Weights of a small transformer language model.
Size: 9 layers, width 256, 4 heads of 64 (1 for keys and values), MLP 512 SwiGLU.
Architecture: RMSNorm before each block, normalized queries and keys.
Training: a variant of Muon for these matrices, 3956 steps.
MLP neurons of a small language model. Each row is named by its layer, matrix (gate and up: input weights) and neuron, and shows model dimensions 128-255. Each number is 128 + 24 x the weight over its row's rms, rounded and kept within 0 to 255. Numbers have three digits each. A neuron's up and down rows have the sign that makes its largest values positive.
After each neuron's rows, "fires in" lists the words (lower case) most often at its 100 highest values on Wikipedia text that the model never trained on. A number after a token or word is its count.

L2.gate83:095144115127147083122125146108112122116143128123117130140098131145151124120176124150137149117106115063114114140123137134109165140092144094152116091114167138073112108174103099125137165157143104124124128091142154147121159137113132138103153172111147149116142131133147117119144114150133102134090100121163128109185155085137116103137115121127114129157158084153175156135170135148138093097137
L2.up83:181137153114089120123129156103111136140144134140130149097146120126136077124145134130112181114118141156165105112066108142116146149064085138148143135101187119088168120115144106116112157085119137107126094084140126114135073135108115116140126115126120169101130117123172105129132115114141145128117114112132114168113147116158131110096148151180138118138139154126116087111146121123157137124088
fires in: "established" 12, "art" 12, "district" 11, "artists" 7, "place" 7, "chicago" 7

L2.gate137:172121143153126135134105143146102119157077141105116105096125153119139129137092090142133122129121108138124092122112117103137126160141117132142043114186151129124153149127089132137118136145124122145134167168087157090132152100113112186125120145094121163099147133099164109146183112126115112095105108124116137162117151136138137150118130125150107118134174167153153161124118154112144108153138
L2.up137:130103140139124165146176164157109096106096070144116117096116119163159101125077146127122126108121109147148112120133090148155085134134134116129180141142117128158143159113079140138120123120130111145125117104165107109139095120125145173164093094095118115148169095134122139112126157181106116146184109117108132153100135119113129129140118124104181154183094066136132167134137104145136113142113
fires in: "de" 39, "degree" 7, "delegation" 5, "deemed" 4

L2.gate203:129129134148110134109135150141129149125170123111152113142132099131120111117149113139103115109127168122104109131165079124140127103103139121167133168100142139154143085190156117106112117139119175096089131115129135147123146108118121089115148113169116119146119144126114147140176175108091135132120086098177133148124090121088140115145135094061105151098147138108150107119100127158160102121162
L2.up203:138097088133134152149113165166137113122179109105149125113121058187096134121122068133121151087133157139112129145144138118117126139124137094128124152100143107160165093171150136155126091115099101137094169123120139096128160140104188150100118088110118120123108142114170120094157158117118122122140123196146127145169114125132117118132116122148135124109103102091146124109118086141123129131192
fires in: "won" 20, "win" 11, "for" 8, "2023" 6, "winter" 4, "usa" 4

L2.gate301:133119126132135152146145126110112080131116129118111108126146125153099162151158126106121120118153152152110146105140081088121094138135124142124146178161144082141102145121147139144150134126059080123189100102106135121123104103129104110084118156101097198127093108118119103126191123116108118147095157140119125139111139166142140150081149144117126174128092089108128108147084169151131146125152
L2.up301:124151119097130122152112173162149153104137135117133151091140147119117161144149089099131090130142146139123123154136123136133124141091140131146112161089153106126126122141120125151125148072119131116120143105144136096134105145130099112058128128108127158170122122137107126122137071136103130123108087165081155151167113123166136077135139105100147182136145125160136146149046130157160174148135
fires in: "june" 22, "april" 21, "may" 19, "march" 11, "july" 9

L2.gate48:089156161131144094149120146155126133163109117187099111124115111168110161125133130113113111142057124102124083103151108108114130163129140131090113132128128131126116158128115127138121177098145116104162122190120123146126098142143108099123142112107128127170151139124107126136166145100153106137157103154138131137149106133082136120104141122175142110142102086127127129137153164119106086141148
L2.up48:078115160139104107135109118172155118129139136157118108104141124145098137078140132097144069097059100124124108125114132140140168148097169131076129151113131149144111167092105153140179114119123117129143145144138092137112107126145138107116165131123101082134133132136129159114164167120150122121145152121176139122137071117116137118132104143176124143181106132129131113124143113118131093142163
fires in: "work" 26, "design" 18, "worked" 16, "works" 14

L2.gate364:117141158158092133140120100125131124146118143122166121133126141114088139119130121139115151095100161110116114069122129130131109124064123144117108143148180126119100134185137146124123125106141089130087173090110114103117077122093093146121174088145149111101150128132102154122106140150095147116136108137140126127091116157138120138149156148069128117123137123103122130122164135127152123154099
L2.up364:137148112152119134092102129123115106133112126126143083135105128154143154070151096154160139108106131141100111074073146127104134142144114107128151116147178139105086130114114134106112088147113128107091152120155118087124173121131110158099130105121186131106146116145104101113113081121122103153121162117123133083118122150165089125080084160112114139125113138133118100119183173141150131147117
fires in: "major" 23, "special" 9, "national" 8, "alexander" 5, "majority" 5, "professional" 5

L4.gate317:099103138126117100124108125156100130108128108107114126173138151143127134153095126138111078177132144118176112122161118134114162112094128133126123102144162141110112135133164132118111113105138055093109099129111137118138102122098116154165129133094150149142142153101115134137125154133148058151133145104142139128132097128156089131122122153138141157106147107075107156160081125139134137130121
L4.up317:131126118118167059098096100179104138123094128124121106089150136113101139130131118154129151144126158148166139130164187150150160124149123141143169116104140105103134139166171125105094152149169122113093141125102145121088101135129114163131120167143122128104142132145136147125126108148154154165137121113117127095113116144137150115124079126149133142114114121111122166134121122115164149125118
fires in: "it" 43, "they" 8, "s" 7, "also" 7, "her" 5

L2.gate208:153152146173162130109137145128131120147122123156108096114100095089165089102156141115109133150093131134160131119170144143129094121109130129079148151110165113104065172125110117143156100139111116161103154089117118153081121115105109099086116131156136141166120141151108143152157132096133104112143132168119153133095130150108135095150124162175124151084147114136120133182079123109154147133127
L2.up208:126125103188137130142150123152123127125114089102116117143109142107126094129163128178100100147102155121100182133130100138118108141114124145121118114136151154117101159075113169101142093157090108113122129095181128123120133091127147115155160178094164105119125111120115123154134164124136142125143130161121156171142149092109112146135126195125103131147074126130102101133146132128080139139100
fires in: "found" 25, "developed" 9, "development" 9, "founded" 8, "foundation" 5

L2.gate491:111145191123129108157125124136131184108131153086151192152121130140075131169100100104146115140148128104102116094127122080106130135134124137145102149139154111113121148114131136192172150122120173115114127103136109128113148086094126111114143154123149109116103133124180104087127098160101126080155069149077132122182141111140129088147122123118131145124154132091152119167136117133081115083109
L2.up491:085156146116145127117131101150134124129150142114105164117179110161098127141103115160152100113114112118128125075142123125150140152095140091099140116110140154145124126103136136092112104122088125138178105117138081158097140142131086136052139149144160176098120175114119092151140134128147083123139108159120168138148136139149106120132118127159125128119085170126131114122134115142158124067101
fires in: "more" 23, "most" 23, "less" 5, "species" 5, "within" 5, "are" 4

L4.gate474:149092097113084152117152131086119127125141112133102145158097117157122106091120163119122133115109122107116126153096093125114122157080099135133171121152057159158137125141141138131151107114118110095096130141110155124126111105128145121129118115129134090097166140117138098179128139116136098090099127142132115127185128114151155143136117111099115086122136110118139177150088099187162129158124
L4.up474:100121155140148154155127129118103113150113106119130139130108138103108205137149097152112126148106141111097131137155113129134093099095161120137109159081112128158129161109163116191116132147112134128114130121106130114095121133148131112120106120146112118123133179095119100122168144140122118128134155118137159139105144087107132139126120102177118117116099116125104113123122101160096130087093
fires in: "and" 33, "in" 10, "of" 8, "on" 5, "which" 4, "at" 4

L2.gate507:117063115108145108148122096166078096109156118135136092147116124079134116098130112138075079146125154100124135138127085107106093152110115113161145144131133113128143072130129131128056113107127127173099130148137113092097149164144165112127145133124131085137113129118141134137102154183090130113129095124122135129118130144139152089113168076180143139148164130128159135127079132142170095115140
L2.up507:120121091103128142109150127107104112120074116172153094172113103121099117156159149173126144095162139157185089121114147168106101161121116128125081161143148144106144117150141146121096152124104152172126105116124100135111102095138077065102121136147128141156142083126079139173139146122165160188121142142142110166091160116120131142099097102139110101129146152150096139104142110122149118161137
fires in: "playing" 14, "music" 13, "television" 10, "production" 8, "champions" 8, "research" 8

L2.gate18:122124117105131166101149117141089136118077133138103134186138124149120145121131169123104106115128102078168164151133101082147116118070096118113154131158126114137190152127123162128114122125142152130184126138110160127134071129135105086125146122125166112147155148168147112163108178179129140095143137139105098123103119114111137128136110134131121150151128096149103087099108102170143123117071
L2.up18:127119089104133150138164176162113137106146080120085098184113142157078114115142133138139107150121095064153141145145071087105149077113108141100155145171154150147162105102122151119129141154114146132096099115125110126089098116102117096129117178092115127137111133151098138128104158153095134151115110124090150123117111133103098096128135157120154150147128179122068140123118112131147124105118
fires in: "also" 45, "only" 23, "especially" 4